From a checkpoint of a small transformer trained on Wikipedia.
Size: 15 layers, vocabulary 32000, 25.6M parameters.
Training: a variant of Adam for these matrices, 662M tokens, 5048 steps.
MLP neurons of a small language model. Each row is named by its layer, matrix (gate and up: input weights; down: output weights) and neuron, and shows model dimensions 160-319. Each number is 128 + 24 x the weight over its row's rms, rounded and kept within 0 to 255. Numbers have three digits each. A neuron's up and down rows have the sign that makes its largest values positive.
A block is one neuron, or neurons of one layer that tend to fire together. After each block is what it responds to, as a language model described it from the Wikipedia text at the highest values.

L4.gate46:132087172132078142107092126112136137115138142145134134142148173139107170155142097109183089158109141134133118128086159087125147145137145088146142176127121115136136117128137121141121099161145118157116111102157158140161140109147144104149160155163102108109112117159136156186139133164111109146126122106091152136122122150084086152109116131136103111118159152083124117111122100161121130138149181119126140129124123146132089133144111141170123102137088126136132140122103111156069132116158139
L4.up46:090104139096081101113104153074110131169096141154135126116137131116111120094147075101159113122127145146131114108103153113151135112102112105156121107100177130138156132134136119109112082170135164148150055109150153121151118164171154123168138094156122118129120124131140094149106111138150089142127101123116168120102105108110122159140105164137106095137142131107092122090125113198114132144145142102132167138113111144174096116135108127127120078120113132191122115134127126101125098122174090
L4.down46:103116106129140095157181129120137160160136165158118095098138081113134141104130137109130156090127166148097148110131122165155112141133149139156133109120144099107097143145123141114103160126116182137095128112127143126148074149093138115152107091089138101120122160084111101097124121076136134106139121114131134134106116098137134138155117169146142121127145141129174136142129129164135192130126106129159111152096110152153110165089148150130145122107174170182104160128146113107161107131115107
L4.gate288:090080149124106147116133154130122115134149129123059126135125151166107123136139121130108112122111095150114149101133114127122125114120174138125156139113116117157110093050103116098151093154100170107137131122094152153131126156123127114127139133123125098130141147134135154154122131088129157130129104127070122117138139180139086162128122133146132152118143144104158093135136093114140116135145133106137125133118086160160159113122144147149119153090103142108115145093096188172070158167169149
L4.up288:088185118115158167118101120094121070175128067145137198109126109098143145108116122119144161071143135109101108144120156101110112106149149131117108149137097135123162113125160155128162117124104153189130107082136175123105091153099134132167105156128158125144132107114144110117128117101154086130130143131106168152134122142134109144107092207166128132084134115129113151119155125114139119121151132119154177143143142142129139131153156125116111113145135141127116158124096102165099132097154096
L4.down288:077147134063122135134102117106129138180112149123133132088095104165123091114136142098132142137167125169136095107137131138103119161130138115107127144143078145147163102095136102101190135128116143112142098116147146149132108109137104131124112127140091108136153119121155116085127129130116128143118110119127142088175143137139118141106109132132132164133149182122117150105097085141136153144112115122116103125144144139110142120134097133128096181122159053173054136077139087146141150095106110
L4.gate380:129136160129133142101117123148106122109105123123141125174127166098120105164126132207119122129109100170136125113118126125145130165114142122115151131162139107118153124098151154101143120117100101166123100113100131164151141147133132127098098148089138134136139148144087124192102119130119151131129136149112120144127186114128159163100126148118118138096174146100109142090159119125130093134176127122116139124124118171104197123128122112124127085111114122117126147136164122125092164121121113
L4.up380:118091160142138126077155171122056089148127089151143125149128131135155130144107169119131152087133129140125133143157129128124122122153092135096118121094127110108102178097136141166153115133113138154119124144147110151152174164158116094134145141118147131131155119132150107104125139172134177144105115106078138071143152140118132110093129164124114111126136140095122102095110104133081189121146135127093147105135127168159156129101102136113122145107141171139105162111135136132120138121136104
L4.down380:098128143122141137161109095147143151140129123113126154133163108155088111133118158115137131116148141114098085137147114100116181078175132140163124120110128194149115122145119097148130144127134128090140097150157128142115112100116122116147148106185154135181168106114150117079138146127128096148093140114129132148103095145106106125146109100115136131167102127143121092173119114143167127102121142103140108124138144103150086134125134104162167142129127114146098102125120145135162087170109131
L4.gate411:132067148143138112095122131140125165142120150091147143127108121106122130124153108144118145194085124100108119155114090118151101130057126170145165145146114137124119170157111108119123121129086141158145142135099137178141130138082125148120189132137122150139210074137143148128137098114181176118140119085148170153111109114147153139116125134103125100113086119143114139111169139164143136109140146093124104094188113162119142159173168152126099151137089084162114138126142157151136144108117129
L4.up411:129122156098135081119105140123090109120123174104139163082129138118145077118156125148123164162100110148145122158146142110146113127116137161125132119118119119152098127095148117126106100132108133161147111167150164109185093125131101151128121123178131150180159129142169121142131142149134147169137087108158141163113153145118115116164108157111124107090099137159090130089170157149127171157119136105149101108155121113121140125138151134109145120130106145184097125158127182107112113128146098
L4.down411:153149155101104166124113115095148100123136099129105127120093192189102135124141152138115148099132143135131129086086145160139160101193133053130103119133114150148150089082149103126148118139131115099102134150157106133148105122119118088128122113102126121107115122103135132142094097137080115182124119150137124121145147099112094083171117148189106156134160168108122109121106102112146134128140145155143101140099133120161161097145093105151149147083148146100131091131097131091143103141103095
Description: Slavic surname suffix -ov

L8.gate35:144077082127114134138106162129113121127127088119114102091120156131145115114163150125130083126131112139106132136138136074154107101143107136161178169122105135111180114070130108138136128139103154098086111120114084148120129143131091118139168146141111123144127113128110119140126148165161140123155091107102159148139152101127129128110102138189139133101127137151145145158120134183148144087129105178155101139168133138173121166109141160153156095123161109118152161140136102119119121124108130
L8.up35:168106097145097124106106190170117117159132118119108112117118142102137117129133080142084133098147096111152110128171170102108100105131143148131154101147143075150154108112137116109136129144101158100137105149119105095111156153153119112099138143109164136157100116122136100179103132158157084113106088112092128120179163149134152161135120173140132157123138168133108173077132145133122150098133133155144114148141123106188135123135149145108106091133119132108131103111117053094108120105089139
L8.down35:129207120130142089114185116124157126146119143125113158129110147143135137131119086164130140124096138118093094157140134164108153140102183127129127099076129120124085122154115122105119101129140073145131120101128145136166126130153172114159072108063135153131138139118116118110146144079076116135110150200151108132111101133112115132173141130108132124130125123102148115147130088099138139146113158092108142102079112106103156129136121096120119143161094109121133097095110125116107114087152149
Description: Adverbs and clause continuations

L8.gate380:132134140123106115202152145120130156135150117128123126092129121194119142129151162128168158151157182099105147114152139105186102131123118085152120177121095188135163082089083128114144119129089168136119118107105152153128073146143090138120168154122104081142138125142173124101145093114134164165108138147111149145164115123101099131126123114123134120098144123095185117123119133188149138110113133157098150108126124137136116132128129121119112141119118159162115142157119133143115112108136126
L8.up380:161167171072131154151146135140120156164117114159177119095116101146164145135150113116185154135124173103126112141150105136148114135105113107141088176119098141161118114116090157087158107146130144153130120133152146121147097141143114111114145090130081104130138140152177153115135134127136116162163128126158154099159115093131129101119112087117113120138102102114149101112142176171100147134132155162135176133105152087146107122143117146108126176114119147196102144101091089098140118105118063
L8.down380:134144131099139161099119135137155108122101136171159086149129129116141137136127098084106130137127111123137119156117093122103133151127113139113147099155116099124128103142161152097124103132173093111118088141139078120151161102127172102151133118115173155119132145127097105203147151114135151108151101147131087129091111134177164122121118127156100095121116110103108112139155146133123166123134141149158127092140157075114158102120095113167131132142129107121165128114130131107146141082129113
Description: Proper-name continuation pieces

L8.gate579:112135112144111150126122089153121126103099123094123135137165135098149115161139113139117121107160160130098108114142111107111117112135136114134106141176148166132123114112125074081060110091168129108157119130118130150132140106109141120194109123124089159133156138151085154160154137121155091156097160135125118150145118090148086136149133127166135117122097130122144090116137144150205095154097116121122139124100151145089136153164107105127137111119165104110152138136138135183135158152112075
L8.up579:068153069143110110105114092171132098139103153131112087093138124052123113118075130137088153096197146118161083160137120106090133105132139146107109082128169123124105112125168093108114147113148110103144103110095174102143112137134131130113108110134127154155158107120124144174136148136113093148135156171151120126132161108153125143159133131148110136115078158139101145056107153126150090169112097108155114118125137108129109114127115071144153136162125147083138136135104125127121169161088121
L8.down579:122139102118144133160132173119130120118101138170127087077118144118130144131123148167180117128156146111156071148103132132146157202131094184135108093077127112113143143119093187129153114173171112157054105134112152127123169126146148102120123131059114093149144167126161129124099137125127130112125146126124094150153141139140152119118103166173113088166128125130174148161144130133113139105153121124105124093092115131139110120123104152144108137116099196170156107125104110130117150109146131
Description: Numbers in statistical data

L4.gate261:149141091172140107172145121126133164117128132155139097155172141140149123149086159138151129126132096121132131109083085100101114146163140141175152136090102121127111152129136101142125137123134167121132135087142094139154083124142185121106153127154085140130158105123096109109111117160134139152117100158139166116121127092098150138131090124185166125112137083137133159175151113144123124125094108105104150088083102131139120138120101125131113102146130123090141121088147059165112172135136140
L4.up261:142100135124144105172130153082166146133108119130118086138131111108122132121134156137125137127115086159128102088115140117149153122132141174124136139114083119152173118103089123154117125161129074090107163108109099138079123093144147150115107099141120127124152106094111136099124147134114139098107107155105133159063151117154175135134123130194148172120150077156145158166106156132123135097140107152115127084106126126140139114123169107141140120090129157136083093149133134112096140161161136
L4.down261:133161114114115107128140089155144093128122140136143136125133119116133100101109099167093083124152182193138137099163155113115151105130169151155145076122140178133112110113153092101165121111152136148128108160129142112140120151113113143178161156126153099085154140175128121140088109116143084126121124104095145123132120145125111127121129100078138128119134179092128101123152133088130099124138135161139110166153115158118129124146125133121101101120107147136109129153133087125124120142161105
L4.gate357:135069141159113104115130153144125100102125142162075129150152140147112141145155098131131142139130096181113115127138126119155125155162173117128114144130138163166139129085130123113062149104132120159082143075121107139122135106157135114124118175143122144125143126143143137143124128163114110154158156134088148155128120139107121148137077102100193103121158166101150145137188131114110109124111137099137132145142136155125136134081156160117148116117141094118122175115112083134095120120141118
L4.up357:093080135109161154139149144177116100105119139153096144140175101144127125155142100137085116161112122147125122170097122127142109159132158159180147116096109149144170105101123096121100112128139147141110145119062103126156120140121092165145133174122139087122107131153126129117089165134171138152117127081132159150138153101116132126160127118100113117095122097128136120112098110115151132134137130139112136093145111140125140137149146128081131165111124147109152133098085089138135165093174126
L4.down357:142142114143154116112142193133157117152132151161160127146107119154077173173100126106152110093103147135150133122138120157136171124131156112119125106133085132110120142140115101150175142156078101139105154139090169096173120181116124129149133119130181130141147129125106154110133141134121129144137114108127172133088159114150133115119119128162126130125093107110159150170166145080142154128111101120088123126137136155146112146095112102123128098129118181121150127136139104119108121120119135
L4.gate418:139075105137132120109127124135179145109115129141072113118108179124132153124129136116170142094130126086122092130107115091176127112133082089120130201116120138138111100159163124160107141115146143137157156105100092118118124124131127122130134129137089166135145121162112108097105135109137127144137106144120148159104128090156144106123089109149154141094142096120134151177153121138118156106134136104072140131133127091134124153130126135130149188150070105132122147116130141146116174116136112
L4.up418:120087109114123133100124118107153105150147118128097122128117161087163118101103140127100123129160148116154099080149120053138131138141091104123101125091151116126113116134136139127156090102122110140121111126113151103108139107168146130112130131093116118113127112152136141132161157103112114122170132175129145103087122124147132098141148184146124126105113172129121162129112084134112166122127101088096085118166108140144100158109143110123100148132098132150119157153118138096125138130109110
L4.down418:135137139105149123104110107141148105172092139113165125144147145102155112133122146103074113128125160148143148069167103111117151141127166173166126079161110114145110109086097102107165162144147095112096147125118154120093111116094154114100148141121073088138116114144133121171152112145119106145162185138150127102125155148139157080134122125136153104122146155111139141131118125122109159087139149110148107106159101115136110120119123104145121084084145108104122127144142094096090096110141121
L4.gate498:134147110147120112138134157093137160105152125129115117137130147160091126139093151141139088120119117130102133134158113121133081108153127118144157148139147167127175139120085162141111132138157120123128142114141141142111113113140111055122146129123061113133154086168164118121106126151160215120148108113074129129117125142116149120147145099130129157133118097108147163126177146120122127142121121123112159137106150135152139136151178165171112100113106091122119075153111149170095123088113161
L4.up498:133138134114162079135156140137123089163156180138114126129159100149109127143138125156147100112105114122140134135157128097118088108103107094139128157094146180111082142128141155127135113149143109126139118131151118096134131095170157081092101115109116142164154125152137104121135163124113136145197137108131138141091088125133117113167160094128121124108127078140125142138169136110095172120138075112111130147143129124205118132095111149109107106123127084135122147153087114131153104133108127
L4.down498:105131132140136124122136106138111065202114145107148147146152138108106148104147170109139111113129110133103138106147194125125091120114112091124145180129136151145114089113150115129176131104118098126149112103114115130113118094099115152135100122137109127145113159148151144106134139142140044119173130112167158135073100092124121135112113096114147115130172134129098145139093151144137141074136075122156080125155128139148089128112114131148123109103122086171161154152110108125116112177130143
Description: Time and proximity modifiers

L5.gate11:169099127151072106167159141169147131130167116089119095126152145178141143154129113140147119128145113117129109093133124116120120165103126092165121120142131131116112103109129165114109105115107105114121159139159117155165161100105147163117105203140096141133177127141152179175107097084117139117134122113126114171107147148137187141157123120137139104145170094141138099129138157147104120130126123089112134141146140094141090171118174172111162117099172103128117140101150142112124133111120089
L5.up11:179111093089134084111093113154112141126166135121077090110119148130072134113139128124095139119141164104131132116121143192146128100187134134131132132122108115145115107120112093131120160115115127121125125108087127076080137130148137112152167123120145114149131121085141203131155136136183093139128119120064147129104131123153121052123137137188109132099079139114132097161124110127145117136108120164140122147133102112172134070160138111144130160103150146157128153121140163137165126117177104
L5.down11:160150102092135116177125134181102104125121113092071174146088115114143126091160130092101111176118123144107110174104159135166126140143136121111106105114115084141086115173140142116109126127148151135161104117128126097133095121141136096144089104045125113133108162092137151128092166120158127113135111106091142142108135105096121109144135120138129100134120156135162175153117136142107141127143171147154132082115143126121135129096070123106097122087074120140131110120132142150123144100138097
L5.gate220:148099141116138120101077156119120094129103108088123122125086103122128166114143105138106151118105116136160105129132122138146164095146139124116130103104139076140127105133119095149091136151164160128151108175140144126153147117139118104097063097116112140187156107119108100173151136134124135151136127146116113095129148169100147152147116141110116121162131083185113136117120175060087140164127128142122147096141171150126085131092133114130108116116136132134113151155123127119100103161143121
L5.up220:128093124131125123140183149114100156156122126144150144164124142109142106111120129127084095104110102133140128122130110104162117134139144163123156151180118147158106142140151170141122131132095170131138165114136140126132183128143131089165188162147122118147160116151103151142176132141138123132128096122179136120157098146145159141115137182135131128127154165117123099132078127146110114142127152116148136109138087156154134118172150123104102171130094104153126130145150148166133139131143155
L5.down220:148132141104115124155105120158128084120121147131124165116137144135102151150143118131137174122116107162100153156117147115166128095138097141129085075069161108102158104144115058134119123139165116168107111141092131129141108105116135134097085118117068139085122123118167130136116107153110123122149172116094105128108157083102104150131123086146146147105145085153152159133158126127136145143131128136068117136127174119100088144095106133126126104152161137137148163138123114120132069111116137
L5.gate394:181077164116093093141127128100082121126147139147115157161142131088100122169137114094122135113115138158102140179189149105097133122133130084129145150148147133139099117104137105145088142098106130107119125105131144126104128134117136142110127126140124120111126131159126128136116153144127109116126116058141160142136151139090130124110161139137135146109146103136143144149123128137130152098141108148085107148129147108130115141095109194136131098127147102173119168145149155135119109150136146
L5.up394:150100144120096122116155104170092096148166127156136096084122103129122105129159074139119119136108152162172148168136135109084093109145102148135151145140166080139134121087116121122172107102123110149137140130139123120104127131138140136096147107150143107147147145127138107136088117102139132091183083118157144112169112141138132153160154186166127147124174139133135141110120108096122176120108120101141125118124186113114090128128123164121111112127091102153142146131127076122162124128085096
L5.down394:079161106105143117120123130173129130146118137118130102076122129120169122162155135128115135168134105137135143076082102115120125105121096173163144061150109105106138132159106143126170086161108131163131100120117137152115116159167131110149096132147165133116158145125119127135157088072090146150188149134125114102148144131115135147152125139132085137150120135128139132128145154125110117162084170117134112102108145131139127118176122124117104149115147147132151121111140104124134137149120098
L5.gate447:161087104142082143114165146153165187166149116118095081133077143113147104100158136090091116141172112109112154133138127157183185126142137123130137126168113177123131148124112073138144116109107103130133148137152139120146113126123125122134153177165116115124179124146160150142093117117155152156142122128119153165143077125142124141146128127143138125154106172144125091150136158109099145118108128152140145131125110118107119119161170091095103146140094140107123149134176140144118106096098144
L5.up447:130169118144083112156126126157152144145178120108100095139105129099154144119117086096105130112160129070155100137147128160130137112153124109080132135116125105137114134101153095150117134123157069126116130166134103117161141142152140108104112143152150126144119115118150146127130129146163129117164114114136124143123132149164099139147132123141119129144109154146109175129099129125162141092096097112166086125122158138130116114152161111140135134115107172126127136133147134108170071109147120
L5.down447:127178103105138143144104173121117087118144136136148164159139110140133171142087121146105136107095128114113135140126132163133087087157119118088121149100155111137156115112124173140126143157110117090110073163122119138155123107189138151113093140099145133105078162122111119103142131150131134083128159159125070087125174122176130115091105134135155110122141100124155148101135128194157137123159131070141108103138136143133134132132146163146072104114152100129187113134085095091170167108121094
Description: "well" in set phrases

L4.gate24:136094145133137124121166138123129153099125118149109104110100145142125150153163095134141085107165149089087131163136131097094149110142156151162135131141135141106115135142096147133139115147154138117116137107094107114134167126115130125109156173142113127119185137130121150084107169154113144108144135110123124130130128138123122105144135145142122122101115156135195105116076151150145085213112120158138154149148107132132113087098110125136121165148163128149089115102121098137121162154147122
L4.up24:147118168128149127102121126151127113145154136122112136109092145119121081110123104122132105094143118095154144143121133122077143085102151156120133096095132106131125149124150124130131100167157174125132130148118154096149156126154156142094135130129134130145164140103123134086124157160120091124165134134148153129129138123121084120162128155140093097124110132141128100089086153134130118132104107118140161152128106131124123116099102115131118101148157133148117116108111127092116101139167117
L4.down24:128122138128151120119125129126132092129122109123142124143144125095160126098074171118145157156119129167139176090124146137154148141111112107093112129135107124168138098085134130120117100128149139129138087145163175115124098108113127095135105128096128128133129140115135103152152125089130091127126142145142109158147128088102094170099093123144156135124177100122098115131177132142086148075117136079121106141114128129098167178108111118173150094143112149115148094142142156108126091091124097
L4.gate217:101157173128166126114134121133120082099107114159134142092076111126116181177145121093176126117154151097097116113130145145125155126145135135166147134147081130089131119136108138084139115148136093130134138138091137101127131126124132132123133148124107131063155170113101160116140125155111111122121152133116095138121162141141124112124129150139114078115104147137132103113138108150135074211088126149133159125134102103162105079130106123141131116167128167164088131122123108120094116161110106
L4.up217:086152170135184126132179097132122082160100132133107125096077112112125135148128078100109119098140151114125132141114143143126120136125117133148182113140132134086160139127149107129097120163128096078101136125100143094108129111137128115093116129088135114094132147122118160120126124131115105129138130135152124129110181130142098081168127149138114101141141146146080115104134131110134099165122108147108185122119120064152125127111086149128127125158112154148097172124078112093093120132122111
L4.down217:151127123130141149119117140131113143172145116112134140160154144129143049084086157141117133131123126163181143105139143136125110086120127101113136088128162132156144112109175115127150099099113150114129116138138140145109133133128136128122109076144202103133104098132148115121145141097160100097123142120137148144155119096125119138106118125130120185159169119102097143118132128104114149080151139069132080146121160162101138181120156124143119135122093096149165113105089121124105127118134138
L4.gate374:122160158130132124100163121181102077100107097163166103126098144122101184132146108079149127097127127118098111145130133113114199147145114142112144146126126135088104111154135144115169099121117086131129098129135148118146193158138098108095108112117096132140125173160127117114162133143107140140115133113132107123113148142138085136154131100126069099120125116128146131100121132159107113201102133132112160079090108135130107130135096110149154151168125126112117146094143135128138130173113093
L4.up374:121148149113145128101168126194095071135112112133148078123084101080113130109178109098121101113132136100122120159105142082085163134116120137102134128128144114039114108162123125127145074124139069131118103142117126110134172119132121107092110100108129138136085158106103112107143152130136105132100104099132129095108141153147090109180135130118065112109125073156136139085113146128111143156142086107105156101099128128135115151099121139135160138155120132108119178114115148123122107162099108
L4.down374:124088120129127142126089129103132155149144157095099152150122128129147079127114142171137129166109151129168137101121113142139082102143129130125107094141140116151149155114156090125124150125139174136122153130111121122096082128124156160120148121116224126107132117096135109143133154115132122083142107118120161132170096135134170142081115161116185144145117113082110133139113092100132142086121148083140109143155162147096134131108160140105111086109117127134106101144101113139125120143125125
L4.gate450:107127121144101093085111137153101082066120128151151099130079140116106151141121092098138112078180159085117125123145118118137149133161089158126114149079127117123150101159104139141144119134148142140115120134090091111152151123149059147144167117118094134106138136140147115129132169123096138147110108140126110102120144158113132144153103090129110112121119136128184091087110100127147136205095099130121163096123127137135134072088090137139121148134144116127085118058150077132105119190108115
L4.up450:114162121140105098082133137149099127096111139148108090108112164100132113111156066105121130086175128115137111137117143127118156113170140146134140142103156109093135143177130135151136148148141176099093111176099126119128152144141107133127159126124109122150127149110130098089091169141094109152119154144140120144088157151124127114147125118144094123147131158143120099101149123111164149163133078133118185122146101149125117090103096152122130141157146111118099166095150115135111094186097109
L4.down450:145164146110143149108130136105100145183123127102097136127168130128129095116114173157138143157123131175166120083136119158098112122087134119095150123114138140151083132121173093076139141116126136148143131134130175165117110126121142112128110097115217141133129114124128138140125143120196140122126183133145149148147108106133133115073111201133168127137148103129112129179161171108117148085145146098116082145129150142089154154148146149148120107090088144133145128151097149098096160112155113
Description: Closing brackets in structured text

L5.gate34:128114136121122114140127142142147144145175143146088115106156116135127140108158110152142139151119154132080146167162153115145124137123130125161090205134130154140132128125088111188117149104164115123137128122138164128105129091144168092134166165167079147154095118129164141135128146089173109113117121125126111143143105095102064154099109100130166138146118143077146121135192149146118136139115151124105160116091096164121156164116157109180134138137130079165097144129103144191103148085185112
L5.up34:090108140092101124134120154164149112163205171163086095151124102124136146123118107099123148118118144143110123157132168172126126137156114175105122163103128157165126143130116127129104114123155105128089132116166143121151136094137151132158149143167129152134130118151191121123149152080125106130108109148102075149148142154125082163139114133095155129123084104115103125142141152107136150088186115103131148095108130140142146203117116103153153159158117109149117151124077111189132140101201081
L5.down34:064104118115078113132106128159132129095116143137132134133102115137109101155146148110156119119151101134129112080129137137133127163142143106118151110139117131129114126094152124111180117125102160075096121093140097124146116111109105113135121081111183127139132105129144129136144106133110120147146138112046086110154140189154136157111092145154118127141171110148127128180090114153122176106117100114132163147135155124131130128141107155118138154129135161123122155122125107143085113127092123
L5.gate177:127127133127131156137140177172156113157123116111129113130138146151148166116102149142068149166092131099090131085124143140109112124156137138158133102098154158089136105123113122139135134113118148135156108132143147094131103143164086134097148138184105095142150137149107117150182100103119167136100103100101141121129058147123128145085087136126146113146136130102106079103059109122144125131125140160151152108135132141087121117125102150103105113105141174135146169114104121129094132120131120
L5.up177:134165144156140124080111128157094085127149130135118137095132106112155159104115123145113182128107139132133129111152145130107173115120126166125177148094135126134054107095114091070143091102091116153158114111131148138144114133135123135110157147148132127185138146125116065150146144093098099141096129127110129114146109149124123118145082138161120105151093145096100136110107108153125156148138119099158153128132082172134139147140114143123083159138151161118107201130084173102129127127124094
L5.down177:115141145159089125154132086112150142090165126127133136113123146139111117125175130115209146106157141142161111158117120112141155134106096102097119167134120169111149147076116156146116150160138123114113126145104126157135135106112157180178110116096186135112108125099135125106086108163120128152115133134160065107134126144152151122128113130116108110110130154142148156166183161149143120123141110097144150132104127122148129117140163110118154133152157122127106089149145137133144123115153128
L5.gate240:127147175095104108137108149123153108146137097153142106099173121092142117119138112108124115166130138127092129133133122116136107118126116085152122140094072161129147125134104138098132108136112162134132081129145172165147118143140151151116120140114115117200152143128104141178111139125166112129153096148144131194131124085099130155140112146116107108128136151120132117116167104112163151121120155129123150058135154130134174123124079116080136140081156065130136129139090136181109142078144071
L5.up240:132111148135108133128104147142138131105130161127125123105107118147097117145125133101146137161162110129128125147159117119110118154153166125110125115152168108111134138070100100107125102124130141155090115143099142126123194111120156076102132101123123118172142161151068129130112138106144123149130137113027100114146146133109104112108116076129139170104127134093158140126129148127139169119099140119161112158134114123110139083111130144164141130118130124145110111096101099103121104132122121
L5.down240:085131098135139114076091121150164108147083141118154113123113131144099103098124131095162083117139152112121125113119123107075135152092161119138115180119116097151123089116103140141104106088133128101140122124107150136094113134138138126161155113129212167114109134095136093099132129121102160132131087121096114108131131140149151124121071124131123135129131146102147125142165102168143135128109084110166137179113156131126099130102099101155156138132105164123134155079119155147077151163137155
L5.gate472:138153120098138120124137133182131117140171144136127097100117131094136107131161134119127172140155159127112110165124104115114127110109132136153125112106074136116168125161138099074067132126145124094126178140149134152159163118148176133175113142150114125121154150108146153129159123101143117115141074087130091101121151124151172121115150054115146117102112104114108081168132147135139118075137131137125121128116085080159114135130106102162133151114116072119126106145128128112135132082131116
L5.up472:096133112148137136080176124158110164141158140084143093114152107108113094131090122152133089164142136104104148109122114106163144142149170106135079173136143109146108111136112129137144116103147085170144106136126126118123148103131090139125127143100130121157128165105109115073105120062116090120164119158096119098133136089145163134093118116153134144136092126145140153177136123169156139149131188131144152101151111149136105117152141146125116133083119116143108146100099102113112119147147131
L5.down472:153129096138145083147134134146132098135127129124114179144157122117097155125093091103114114127164111146104177141154133153165141130144148109122145149107142119088135142132165150111103095155051124160110152082120165081136120155155141121130140115104092138125189157128139119108137122131157117119135199131135132127169153135132116131108142110151120118083107117124101083112112127141095135136129112109147143123127173149102112132128129099107136134162135121117143123125100156123120115170134121
Description: Mid-word proper-name fragments

L5.gate204:078128142162105138104109108156134119108135142087133117096126133164104096157138138172133138163133128134113121115129107122137117118141170118122119139156133096146100123065126155086132102104112134151070130139169117172105141099159102136153123136110142159120151196141104093161124105092116115149103152138101131100169124204108130122152114140142141108120105140085132109134156118113143106116169091095141110134082112178145139156140133128154090103106138102111159139095068127162107118139085105
L5.up204:146116147128206121146149099119152130110083184148128083142095151112124107127137110107148101130128118127124154147096088156106107157140129119120179101138143146178126149162144145155142132184118116097126117149101142126160162137073163129117148146152102179124107130126156123144130089128129152145146130126139147149105160097134125105112119138120110091121101132101147157120146149089106131159121116108125127153142092126135115109160156145131124113144154124155135098103130100069127116103112130
L5.down204:153128104097096140153121134151128117090116120112149101156151160135074120178113161148115149121118156144136105160113165107139134116125096126126080107169186106134123138138154136128124156161129157105141082149118118117155113136185161127118104127111135101108116173105074163158112152135130130121144120115118142154155126139119130132150147120153140175106162147083144137141124172106100103072167135132094162101116108089097112141120121106115120132136112152105130111139124162136115124075130094
L5.gate301:157114122144144123091116142150113137115095156087132132119156115153142133119132108134178089123140130089102096127117082162141143120140132109136099138138093139116143130147168110114116124125122137102151110109162118150135088109128108144153169131148111148110133159165140112144143158140168098167141151147149122135124115130164123109114106088134170088170149129115128106125162131153124114117116107135142119136074093140115111138156089140142158130173141133124147141114136113122122162116155106
L5.up301:102117189144170105142108134117128079124120163119152134085136101114121136118160140183165121161107136130144127109146122098122115144073138131140123162112149147133115107145142115136146090076121085080124129146120182154128106163100118170107119106151138140107164119118153128142115118105117105116140092115142140123142141151120136105142155092074110158124101142156124119141163129124135117134083136104133134119089167151101125128157130100150108117147157116138130142112080157084131130146155114
L5.down301:109174101155122118157155120154126115115152169132105148120096135097099145172132179106080105133119127118118152158174162105106093156126107140114153122128127123121156112124166150135158146113139092121088148116150096125131122121140135128120155116098097148144156135108095097142132097137144129097131114106122117099140176094132182130112195108084128134130153138137124128133151091138103146141153159131160122076177140112164162148110087101116116126119108114138142162097114149141108112116141150
L5.gate490:127131127115171152135157134107117107137106149131126145157114140130100095147109112129123106137164139105109116116131118148133190110146191064131168159087168128162149143124132136119128109113102146100145078123151129120103084123137148131114137180118077157134125114111150112125165141152125160126107158092141126136123115121112107134137115100155118130143136117109127123161134140116082068164143142132140150141118090145099138117171163112125114164123139126138148114135128123114110114084094138
L5.up490:148127109107131136150146122122099123158103201126134111092092134118112128096142126136084110090165108119146119136152131102102192104088177116132168123120163082134131139135121094133134105103129158112145101132142123117165134115126141102155092137099100171124140141107153104124166178142105102150151131139154102124123141125143136119142098100201088126141133157123128075113119152112104101159121116145163120153138089094133124120147126139117136131142138138139148143137117136100129156088119122
L5.down490:150129111137119122132109128168106140129100121115170169104119137101151151134181156126113146125132108108159117125132165106102099126121122138133130108163131123124104138092176104125169164127164151137120134135117116110151139126089144138135092085094117145106135133112106130114125134098158074142128123141160146111137137079159172142118096139133126098098157180108126113115126140148127185107133142136114092095128101092134138172119120164153158107143126126125167145135132112112089154182178132
L5.gate498:109089162137139094125116108119130135102154123104154164098136105131135095148089148123111117124156098091121125121112102129155132162157155092130149133110120126165148161107071172156114158096137153158104179126192141140115134157154138105122114146144099108104108159152085126127108147126122167152111172162125129131149119134143086095127126085146108102065183137112093152123142141135131104176097144117166114107144132127139145113126125136132097128133117155143107145128122123123120121100166117
L5.up498:129102083133157109169053150150101120132106160157162157059122094143120143104137126088153139130124095071134112111085105154167174163092171128130149150156117106087161129124130125106120186119124125159123130144090103100137147128123138094103108064101125156130081171114071100083091160172131122125095141132099143187170120110149130079110106123123115099117127136136096139085105155134148142149135094142151151148129140116118155121126111138115130155109153153104120128115091136105123134111150126
L5.down498:155108133131130122142109144161107122154153118172115143097125133155097155122135092089124157119127116109129132147132117154093101117064105141129120139114136101079183208129180151092137139134107116125136129139097116117148122171143123164142120127150147142151112094145119155128125130134145075170129115130124134142125112129132115110104114126097125127120111158119046172117115179131138147143177151156138123152107135122109150165153101088115156151080152096142136145147145120098114104104127119
Description: Sports play verbs, table cells